From a checkpoint of a small transformer trained on Wikipedia.
Architecture: rotary positions, biases, untied embeddings.
MLP neurons of a small language model. Each row is named by its layer, matrix (gate and up: input weights) and neuron, and shows model dimensions 0-95. Each number is 500 + 25 x the weight over its row's rms, rounded and kept within 0 to 999. Numbers have three digits each. A neuron's up and down rows have the sign that makes its largest values positive.
A block is one neuron, or neurons of one layer that tend to fire together. Before each block is what it responds to, as a language model described it from the Wikipedia text at the highest values.

Separators in tables and infoboxes, mostly pipe cells in header rows, plus colons after field labels (Running time:) and "of" in "As of".
L4.gate56:497513518500482512458529524479518502526448503520451524455499461508530512495526479515460463454494474469526488516521500504491515534495470553472497510470506539487549483517521512458558479525508489531508499521517485519510493447497472481512505492505482549508504470508497504500499509454531533546
L4.up56:514517502501490478485486518492499543502474498488471531522557518538514506493499479500492515495518498484516486444489540510489459516574533505512545511500497529512538499526496517444494512484461537498440514538513527502491522533511483488486496504504491508495478513525516463475484505481458468532
L4.gate70:475538502498473476445515496522548496540546483483505518507491510532521462426519483472483478469532493487523521514522548520494501500523525515452506490475480462499488503506492507490495496466488482483507506511513479478490472474473476490498511467513436444488509513520455461475522497541467533478
L4.up70:479509503480509446503470510445501491551518520521482483450486546491503510531439505514529443546521497500488473501543559542520514494550486497511519490466490495501513451466489481497482496512516502495480489515530518550465547476560467488510493462483537498472481543508536500460479508460527488539
L4.gate281:507480492499487533547466468475490512500447459479514480544504474493523492501474467453503449464511516498480539531519499474465453525545537517485476518507505523487495497465535478474558508514484503479519523503535498509490501496483505496459446467448552481485515484496515473536471518518492458498
L4.up281:512480508454504518538470496498465454541515471522535495491490514513539519519526501479464499469499493516480532526483535501503522489545509494493511484476534506523507543516526502544536518473496498479534481501515493487473488504495468539532476483485510524535516520525491505524492451482500479456
L4.gate1000:432519528454474495531507486495513525512540487516466495459476504503494523464486519494524509465506515551507474521483470483508513475543517543492537510515474513506495476511496532456520550487519492483476526530529489514553549464469517496479485545517484512513500515497501549494520505497498507497
L4.up1000:538510456461513481492486490493489528450497504502435477498528505485486484484462499509526491500498492476489489512522492458508500476480505462453480474482505499501521527478470502510527497507480474488477483492489511457510533473488526444488496521489489524486478467471481512472493503522491537492
L4.gate1299:546507527504487534526549502547516515507499510513469465507530531497516500535540505493490437474516545510471485476447516457513513484547483477494511487515502479471520458508512514503481522503484479486505496494526473500536463492499461522524536507514480457464458548478528458480486516487541506493
L4.up1299:548493490516527513476495465479485486515475516470455504528472487539487533442499528523490542485488511548507486465492473527481527486500540511491491507493456511483473518477517490462496497509495509503503488531545473508521500532556495513520509442461522548521494500496470479477538532478509539541
L4.gate1620:502484462537501509486504524489527491480520514488518465448530500512515461478460479483479502476502502503515505508510530511472513500475547542471503489461465473495535518504513493455504476473519486495536512486529469544520502504523503463534473496570525499476500512493487475460522472564520502462
L4.up1620:470507471501551496490477511493525549459463448527507486549461502516500515509485466474522482549535501569530462466469512532536480493504517512528539506501482518488544498483431521493484513491491479506529516504474509477521481530540495499487544500524533484491484481475458495480494494508513477468
L4.gate1842:483509499498525477466478452486491494524527480496462528507530490514484486500515529522521528487540468511491496513498513437519493497494483525508494496508513517495473504537518498484469526499493518486533536474475467515512470491532534511502521476514492537472467517503532516513503469518545546509
L4.up1842:489544495499511497514533493474479501489495540518506480508516461510467480444480498520475524517530479483522493474555505522466490485500487492502496466532463524499468453499495503538490474467504554533519536507526497490505513545520493489523511478529458455458475480540522475520522484503512490517
L4.gate2346:529528495513508436520506521503501462482495502499501515473458510537449477454444502487499497500447503517498488550516529513470478459505464561490549489475515485482495479516521507485507543465473464488525500472518457503517516464472462482563507470489538498473492493501490469460474494502526495525
L4.up2346:497517501506470466532497496528511480493531518467488468520494455533482489537535556515513516518489502500505484480519507464504555467492510483490509509519454488473520504484496478474457458496515460508507572467467474505448472518536479491503495519488487467506522511457488496480473450470523508498

Second number in a range or score, mostly the year prefix after an en dash (2012–201, 2020–202), plus the next number in table rows.
L5.gate231:500491555489535482497534523534516484497492513516499532493501496496517490491464468527525503504488475513499465487490512467535512507515512508472545474500514499543501502471502494474522504495498470502497517518507550538510544482533517472484502536462500507567529477526467520481485522502483527459
L5.up231:453518523467450485497541530500472538473514500509516524495500461474491552489495526496529519505502501527472495484453541513520517476479535545491449476471488483506504494496528508490501501503493520507501455491476512474506515508469496533484511497507514507507513512496517512524496514497462484530
L5.gate514:531503526493532478490528500474544485478524477551527459496486522478488476487467466539512504524489544536519512535483510515501482512504506496497490534475561531487495505509496500500484492500546529536491459514495502552490510512503506503505479528520529473492522478513487495532508478504513524474
L5.up514:551519463507485480449503503465479549505472473526488456462530469503553489485476482475522476501487491512516512518501546532492491498544511499501509506511513533493532441507459501485506454469546455502470513491470496496466535539473513531483466508456518469486484495578491491485514482550531534502
L5.gate583:495525503487476501502457516503529469493480520496550538490469509448470477524465500514517537486538528509499513536502523523520508502535497467491502489496474511472537485500469530454470474509499507469529488525486460536472542484480431492470457469487525515504446488459500504481508532509484488508
L5.up583:519559478544475513527508464495512503500452505478495506518530510457454492506473518519514519528465493472549461502505489521499512510522514501514451464520491510531469532495505526473491491529476495532485482517500516481476492434521505535498508477493502517453484484480525432500518518497490520494
L5.gate759:503515525553522543517509472514505515533543536493516485522476477469452433456491481515476486486490528467528526537508468475490523473487548510504517529517468525473503473477456541482541489524473466531498479462534461527495518510516488482494474512527476511547513513525532518499476468514479481511
L5.up759:538518472490433504526499492498505491518485499461485528536527462488523509513520507540512540478500460503502495526523492516538474509523510511463520514501473477504512520492508468437499501517507474554566506506500473521514557520515473511526508512531462480469498534489515501495485515550468514459
L5.gate791:504551504471521480507521516523518503526507544513490531482475499490557449427482476465563535513555482493526508505449513514487529516552508474517515524486509489527496488586505480483575514501532474514493495497511469512491506521465504539496501512482491501497507488514451513490522483552494502552
L5.up791:501495501531502513530562505485458555533519467530521506476500482441509505473467531511486497504516492532518500511496541507549478506566470520485552472522528490540471485489500488523482491515511488499533494505504487520423530490486512509475491518475492506487517478497536498492570547479493459476
L5.gate1901:537473484515518510516530509511538518475478486498507535484485519539453496485494480538490492462501478526480515510520485495498485490489550487488481462521478501484537471529511509498552498507476510495461495513515524478461536482518503467472488521463491510511487414519482552476529487524473497504
L5.up1901:516539497519498528519505537483513568485484536478448508536518563502515479526477514514481471518535514501529454499493469541512480492474490482451498518498493488482463512527505515469476482494501478455466559527515502557450505513485490541484488474468516508494491489524571512474492437535470507522
L5.gate1909:495538487524510513487498479501496526574480495529497500455490476499463517485487508467493506493519500497487427539480531482514514539541503527503489521488517469507482506497543519480470506438496535484485479529522483504537475479504515438485482517523496489542521491518530487464484545521466568553
L5.up1909:523536518491489528492477525498463497497497513503484485527542490500494487483425480489486515498538520449474488513552496497440461498491480468511491460488483503513501544530508504462442476463524487513495499480529522476517557512478509490454538543485543478523519507477561500502488457511540514542
L5.gate1930:522525505482473528526478530469497495485492511521471557447466495492500465500486540485479473513496514477494462533486463509527532520487506509478480463533504522488504457520505503488506478493504429537484501456524563507480550487534489477519505473482516537469445455514511483529521509493460496492
L5.up1930:482511540494479523503515507460529512485508514485501481505498520491491461481529467491491497491525495500513462491495512544491503525475533484476549452468529501440479502493475497543480487514452518500508542525555463514498524505477500477505478527471503485513463497520503484507453504469471496547

Pipe separators and spaces after closing brackets in numeric Wikipedia tables (climate data, athletics results), plus tokens in census-style demographic prose like population.
L3.gate2360:540526495507515519485483508535491475553473505500523494501461512516523462550515525480477440489491499505504503535487520489552468488520490486507512493505490498508474559519527526458492506500521508491535485484513515493483484490467529493514502484536484490515483523470501524485480511519463497472
L3.up2360:466493506482484456496517466542459492483479474532507490483499493494534514545522498469460447508549469505493514471475492503496501537504499488583438484506475470509494480507541482500502489489520462509477488482479510492489483485497490499491481498506527521483463518474450511506500486517476485488

The first digit of a number, often after a space in statistics or census text or table cells, as in 2,812 families, 2.1 steals, 3 |.
L4.gate264:494506466517491511534474455479499532496524530537497532461478516484501481549503520474487519514476536483505464474505541541531532499526517485504498539513493466496503532510542502476474506500497495531502498525528465534474489503471486454444501519520512524500508476498461480496479508483557460529
L4.up264:469504533524525498474499489481538485514528486511471502493482518526503501472489471554513475538487482491508506494488461493506494455550439486534496514556521491503488474474495527465497499461494531530482495474489480532505513560509481505515475493489478495538491498484493545500506506454457507482
L4.gate396:493521477540504480496502500493479492480548542450483530507525533484497486503505485517511511440476489515512487509514530485553561499489526481512487534474501499501503520467501502481513515530488495503560490487490495467496490457523499529483499488491495522528492520527513536527496497551467547547
L4.up396:496513465544523511474525481524498499497523465513485508517502517491499484455503511494472526581458464499501529518503503541479519522477466527494478496514507502510506511476472468510522523478472507503468495494489495533506469497491528518521517476443502491490483547516503524488542507476488484520
L4.gate625:500532527444524492462497450519456517489452541484477498480522456478514529487491501497508477480550480536484488506545526489486530499538457526532490543495492495456512495525535493478522483481520520527483459515539521528536469523485514499474476481492536489499524468473464524513474518496490473475
L4.up625:438501495511513533480501467514484489501492470532482472505526470485494488489516498476532498474484526518487535519521522500518479490477509485545541455461482497488453531509457476492538535489505520485523516472491437512546502521547571531505507539499505503516484498544488487512532484505484447515
L4.gate931:475497508516518487495498502533482460477524505495470486481487512480509500487449523529537466507535453498523525521508531506483526532466484473488523477476516494484486474511489532519518531459514472503466510552465476509469468469496556520516525487477520542513524511525511504473493499486515499495
L4.up931:487486469447498488519522463507497513499497527491485490497533492516514548494459517514477462491461511532491467476507459502480485502468500492489549489483488493514523508508502499475495430504492503513491470503479501468484498497518516515527513491509478521479489501491497608501565470519478479478
L4.gate971:524521498443496505509489483465509492480553512481440471499475514557463516488503512504535503535534489508492458489473481493506505507517547504485454445510488482511547474457482493471515477482510481498557527507518476485515549505521528467518450477504489500514492497484470494482488494494492499451
L4.up971:494491507450512481501477507498520458475512524465490511463505531503524496548501518481515479511508478523510471484494437477486518527502490516535475501481486486514503443502513516483473529481493497482471519527526487510519475474531533493520517482512490486517490517516470522517507502483477514508
L4.gate1379:541472477499520498517478510464465531541530558480507503473485475513504521505421491494520524494459454535503515495483507502532500494507505497482517505470539449490545546493521496454537531511513531510470489518488506538519505478535534496539498494515422486482494542515514448460494498496514545503
L4.up1379:511498542454510513496451498489513469472497478493521522490511550511511498511515523502529482525506493522497488442480505518485542527482541506503516478477514522512498499540516509508470501465542450527458496498511505551489460446463514496450493527445490516467520515483510489492499449500512486502
L4.gate2052:504462490503463506554515467476476517547545543519459476482531520525500523477503486461485476535514467487508529481513505512485500504538452465500514516472486468486540521447474462520520503485483535551530485480475531483547569513536451523554504528522446528476508498511491529489541512527522518534
L4.up2052:490487539482531439533480545478514512555479511516504462508497506498525488505514501514542484507484445450494516491491515489475525475443490476459496529497492488519493509511529501542460545457525469503538519487499515522510511527510482463538473475555490521512538532494515495464530511549476509467
L4.gate2382:478464548502497457499527498492496505468538513464493517521514494478485549504473472512511508486543525510502537490479529475485483531524496539521520465482541520520503466493478490506521508512494493545534487521526535494574548429489474529525507461522491486484527540550469534526513512508511535478
L4.up2382:507484548526515479548509475488490540508472523507522485492485503498489443495510470511485487499526524475515499486539511509507511500479556485489505499493523501522517513496534476475487526489491491486526514549469521526506498500548536556529512467509507560450509474498498523515489485481506516483

Number tokens, especially 3 and year endings like 201-3, inside tables, ranges and numbered sequences such as 1 2 3 4 or 2013–2016.
L5.gate88:542503488540473544487528546529513510519506527528491537504546479494540473513493471527509469513494496479500504528459513485500551530470514525482552524505508494490509508505521508493540525450462514517531511508452467514471497492459490499510545527502490549497466507532508455511534494491501445492
L5.up88:462498512484476482453505460501454458503466494443458454505513483491484482466493519475502506508514494505486503556512496506445496498496500466519494466522545505509485474526469498489520511471530478506459467487506524489499494527497495462478509522507495581495529550532500533499481524491460516495
L5.gate137:486476486529487526524561546540513464494449521501482473495502481523491478534481509521530521491457522480508511480504488512501494495485502519517496502496488495507484513502508503496468550516510479521493520506520493520461513467489544477534488523530528517465491525512446515501534520486452511452
L5.up137:500483459492505463522508536498490513500515505515519509490536489505588487572486584523506479490513468477510513487493484476533479515468509553520540495498504551507484460501511534504521502496521463508510521485472490514500485493544492467531508551481471490519499532509513528478497525504495503475
L5.gate1092:536462569509505549543549479520510539517483512482500544473475489454520502490533479495488476506509545498449483534493484455487518480499500517496540514544493502502499462483520523468489545544493513503507485476505488528499531495509526508512485527541494528497527506482525500480519488515500515444
L5.up1092:477528470501508483513489461523490491472509478481481476530501489495513480474569479474505517490497453520475489541502527491535499539525516473499539533509545516490502496497508484550547541527483480478491481510474513533506531497459478485505477507502528536497444519508485438516452489500528497509
L5.gate1121:503462497530521523475503478503527535519480511547507492523495508518484537472482543529529497479480490500501503487523494514488555503472564515526532522519524481465538489509544471508502475496510459495504485467455527537513479475534469493553503487474503492496500505525490525521511516479496499480
L5.up1121:485517512532506499476509489485565499489461478478527492481501485473476539443478497546490527461557452445509508518505536558478537552504514526491543492482500512498531515499551486524475492502505457537488492460505532502498523509496525466555509491485483524492496546496520508500538533497528542500
L5.gate1159:492529498465492500512515433478482502524510485488506498520514542520507500555507492513480470507484486513516448503502527448489493517527475493494504533534480512478523487514539506456517563486500501487495469486487527531527515491470487497527532462441532468508519505486478514534488479497526498506
L5.up1159:539465513470501508486498519493505521472514444499494514495509498508495503519502510503515520533514491474495487512526474463483486469508499515507483486494459517504506471488474521508533551499534488521483527542516510469559480446458523556494537503448481503452491528533514529521541455502505554481
L5.gate1701:502501534483513523495496489532510497449464485515474505478519484522518512478476517500546504513527486510490518492546513513526483516503478548484519532496515526477522519507544512516511500516506530537502487482502476521470512457489503483471540447524521479500484516503498552504452536482516502510
L5.up1701:498472524467522449491482464517487501481485515505478499504465488483552478512521522487473479493500472472461538528504531544479489495519536494489496483508480533471570506498474501496515503462506525488521515521485525497463485483482487520501532539511483475491510466524498496465489525459530474524
L5.gate1767:509493500532492502515488529469480478521538510542483486473520504517563491514476523506495535483511459490501504501514414531526468474510505490500465511494508492496458555465541522574510468520488456496485480531508511556492473537523507543481494500481504493516456475500511522489527507484517492509
L5.up1767:474521499527522503481493501512552514549490467488497483527480479510455426486548486491528460534462493483493478488482497485517458559528483502463537510505514482518481527493473507533476503515487469524509484489483490500514477469531487505466512517487516458506527507481504471461502478539487516548
L5.gate2085:528502520530504502517477521494470480500512506466501517524453505475512532521488523500475498499475532509509484476503503537499540483496474514514512518522497493457462478544468513486488479513472500499505532493459491505531478492519467506462484531466525513494497499527494472490481530572455518507
L5.up2085:493482453526514489514492530471500496477495494479544491520544496524513484476499515499504492533505532486509491508460478491498520516472493548498532477495513470515509540520499457473525492496520505449497508526524566531488542464475546456481507514472536498482523489557521509530475486488514497509

Fires on cell separators (|, ;), opening brackets and numbers inside Wikipedia tables, infoboxes and statistics, such as climate-table pipes and "30.2 (86".
L5.gate279:501538473504514510559524477524513491492467458520535502547486474516500519472528493463485518512524514475522479527456489506469503533496506510501531552489549475504503507508496524533543515456510506484503522496522509498462476524495505507464506478497533535539482531459476480473473471487481471506
L5.up279:460554507475489491504543539524489504525507499506481479503506492473481501511551502480476494532461545511519490486467482485512494487539494456505504510521466456456474547511483489494495493502513514518489451484537511542484491475528507513495507517471468491463527457479519497508532481521535486470
L5.gate747:558522562549517510513540535514508460510495552488481495486539533494509489455530479503515490540491489513503523478505485512496455523547447529486519493476489502472494537486500487505441498513481510500496496545526497487472475498477525532518499512481503468486509490558487504460488514524502508485
L5.up747:545521449561549499507517493539524483489505505490494520507507512513513508490466502486512488514498533535454490462528518501522476500486492529495489518511453473520527494513516495498464473519507536480474499505484477510507526507548490499559514462484485516514550493483488464500519449512510490490
L5.gate908:455466465555514512509477544492439519541511507476528479489511500516503476489499456520524486509502505499518526514535488479509508473476486512478527517517518509510508523500498493517501485543496491516486504560507510567486538478505510461495541502497518514495449524478531537521471508528498516534
L5.up908:488494549527505513493537489543525503479519427486519522481505491531504471495517511490525488518474534463498479491530510486539548473457499504509483471466517486509468516462516477509477477461493513483512525499497508518499503528510490530451492493453523452507489507478527463495513505446537497523
L5.gate945:488499526515508558477527502500505516535491467505520501520513513533507518494447507509503496500469517493511452538480477495484522485486531545470508541469550503507510517516502498520496492458466470506500474477445511450481494539521532486502480507489494513447531511501518498535480522499509471533
L5.up945:468536481524489549438538522490526495515483506504465503508522517535483471443499534502463485558469480474527509501511539506500539479453495507492530506471529491454483442505469485489497472508470509511471517507496551464484468505513531521503530473520538510507526485486515568518547482498503477495
L5.gate1492:492513504487499505491532516501473546522507534451510468479509492516514504502472507507524470534523515516530516459535505478493487480543512501510477492496477478534458548519491554482517519466469492477518532514506468516525503456498519510522509518502529518510559475520509485468505497487463508520
L5.up1492:492504528510491502520462539529456494526516480520518509514505492512427537483503519471523516487502453508477501514472492462529504478496493476525484492485458548499475515489509471496482480545484507536487517470476461448504545488559471530549470492512576495512518509478502532578503486516529497489
L5.gate1512:540504509478481499437512513504483525477509504475512467545504442538512486510481492483511482469496510491491509533517503508546497495497496498510483500509510437512501506535496524485510479450483516477487484517451486529461528482480508523534507489538502509500497531515493483517475505493501468490
L5.up1512:483472522487553493475522525480513469529445486470529517491532481523499527569500503520475545515470449495519463481524500493501505544522513507477495555484527503449468510514497502477476537531482530535511483514496453489493502503528538524518523497492528532502503488557494504489480494522468489492
L5.gate1772:466531473491473530528501444547469501494446509517509555464507486498510507505485496493558481520472468496514499513520533470483495467500515487497507503521462486530490531446524454498486486458481475457488481492442493501491532491503509488490491483471513467511482436496538575488472477501478503487
L5.up1772:486501486508476487531490490517493545488517511481449525492537521471472499469486536461496545514507518495499518494529498489491514475458492479503478548473542501477520502500509508510493463526499492521502494442535489435532501488532496506521542448553566534485532474540496464502512486503486472494
L5.gate1820:506504527494501515505473511486513498493458506500495574472507507521521514532488493527512499544526518508534485519470480493533519508528506536521499510520529491506540539532476492516502471489478514475529479514469521503489475487476503514510463497492534475462519523542492486511541489464525541462
L5.up1820:509518473487523503494520479502500499498493509486495524535520502538502510467462462510531507518521492509549495475470494464506505505524472491493512500490457471476551531507504491503522515487483497482508522496496542502515532504549506496532565521480511467490495470574501520497506481493503536468

En dashes and separators inside numeric ranges, especially season years like 2005–06 and 1896–97, also scores and page ranges.
L4.gate1188:500531494475498508517504526474512533493500488492485479515487500533502469485427493517517496508492524498456501530479527489509493486487496474485496492527494504491516483483466521459584479470476482520475545566447501538463518455529503516457466468510500513483477501476556504504538500496494530449
L4.up1188:507478432481534456512500498475513546502520496538505470493499481497503482495481480505502509473494530448464504514536501478520457486486470481490479477517475488449480539480498523480542479493500478506525538507487558513458485506497489512442483477479436544522510484447492470481574516509521518476
L4.gate1459:500487465488461504498495462458513548544510558487475490543452501524455487557458543480518469478511516498506486497466526484483501478548486480502486493475517466502524488485531485544486495524532487479517485464483555528507527493499497487458486510521475514486490521478515531446515517503495498493
L4.up1459:528492492504515489508482495503547489506519504457508528516499502523472495506521527514529469504511493505466536488528499527542520502499499518473487495492488507521495495491512462526471465484467518504494516480487483491504504501527468492498437498533491513490528535516450494497513500484489458506
L4.gate1496:543506496547480497506484509565464524514517473474519504483528517527504517465470499549497509510528534461512477500512466464514466514525532523496515533460457523496484484494536544500465466533503489500504542485532487505506545493491532513523480506495482515506517552551508468506464470471515486520
L4.up1496:495494507520522487496475510491521511477499504531484497501500527509466488541520481518489519499489494521516479517488545525519482485472494495448495509506525526507493508527508516450478449487471483535470500428502487523551456443536499485465512504478496503510510495512488517542478506521496498478
L4.gate1521:562503490522459498504496525510523528469534503488523524492534531513491471501501530514472505519459504475478445485542523525540512520471508491518491490542494490482566514533478470524457519503518511516493530521475492527497494508518492529502552479452476515493479514480488488469541502495491502507
L4.up1521:495467525512491492522504477464498483480554505544475512495475473507509504529475554512487480516455530538460502509493490486497513530521471497485473474485468517501514516491478487506512497539489536484486526508495502532459505503516493528517488476504508496498489460499488541549513484526487513524
L4.gate1639:448483519481490494452503494495485537465520535548489511528465486478479506493458508513493502504561491478504526532484496522479494510553544521481502515479478522538537493519465435470501512485495472489519495518491538521531487490536535511476555486486462502517476498475513547494506516518514498525
L4.up1639:519549440495465509499451504496505543483511462468484497479502497540491482511467468530501550520523466512505460529521571487482497513513538532485484532502500466513485516535504479469531492498480509500532515507531497484467502510511477537521560523506495485509524470511497471516497491512512518517
L4.gate1814:499471494487498507475538454478509489546530493484509521491434518550494528512490466493535492515513521493492519505484525492514504474512513488507474493508494478497508511490511508460468431518500456508507477473509499479479533489496512504465514474504498490508522538504529526558492481543468474529
L4.up1814:454514480490524486513486520470484502476535503459456484494508547514485521480497498459492526515475524487468489487462517565470498477468458541459497498499508483491503480475518514467519517511519548524515495489502498461501461513552523514479531536487512490504504521503464504490505505507542557513
L4.gate2094:508486472487470488473498526517538575525517474509513500497512556504476503431502482483532465479463493491529497476510510505560506516512477517534501487510470477470502463481508543488501506466471492470506484516536508522564518479498521477508491520493519531500518490512501509478517502497498542548
L4.up2094:496500523549518526515536510503502499503520566529497499475517450502497515471511489490495510504517539529528533457510507553530467507497462509490447533471502508489478485462527466516518512474474504519488555498511476465446509465505520488494471519506524529523493516502459518527490487508452495519
L4.gate2139:523468495408442521506480474493519506492528483504479471501528488506469535489502457494536481523533493489498496474520520533513503539519516502494481499485517482502504486457557519509522501493546495514511532515558460501548489514464505488505494487536546483493494542491529488512486488453499498465
L4.up2139:503509471503467493485535485502539521507531478499524453485548486489473540443527511502478507513491506505527524503527511487495487480483510507500461491548509487472500525533545481550541466467493489559441504488521543503563487531494493512486517510550478521511496493493488512504532475485464473487

Numbers inside sports and stats table cells, often after a pipe, semicolon, or minus sign (−7, +2, (31)), plus mid-word pieces of foreign names and terms (H-om-me, Dioph-antine).
L3.gate1237:556510540511505462523508521469493493474508488488491466497541512522495497511512457572508476489495527509493478526529462482504509507470537511471511501473495494498566568500531507501484527550481480550524528493511505544497529501528509546525508471512462509468473468551484531471485471507515500468
L3.up1237:499519557582542508502548468475531513526498557539448523554505500494545491520495511493474519519502519535500486512489524516511495469454491529457492497524509530519566464517490491488526556522463500506510507528559504526518502515525498505533474535489554530517460449515475518500511510465508498496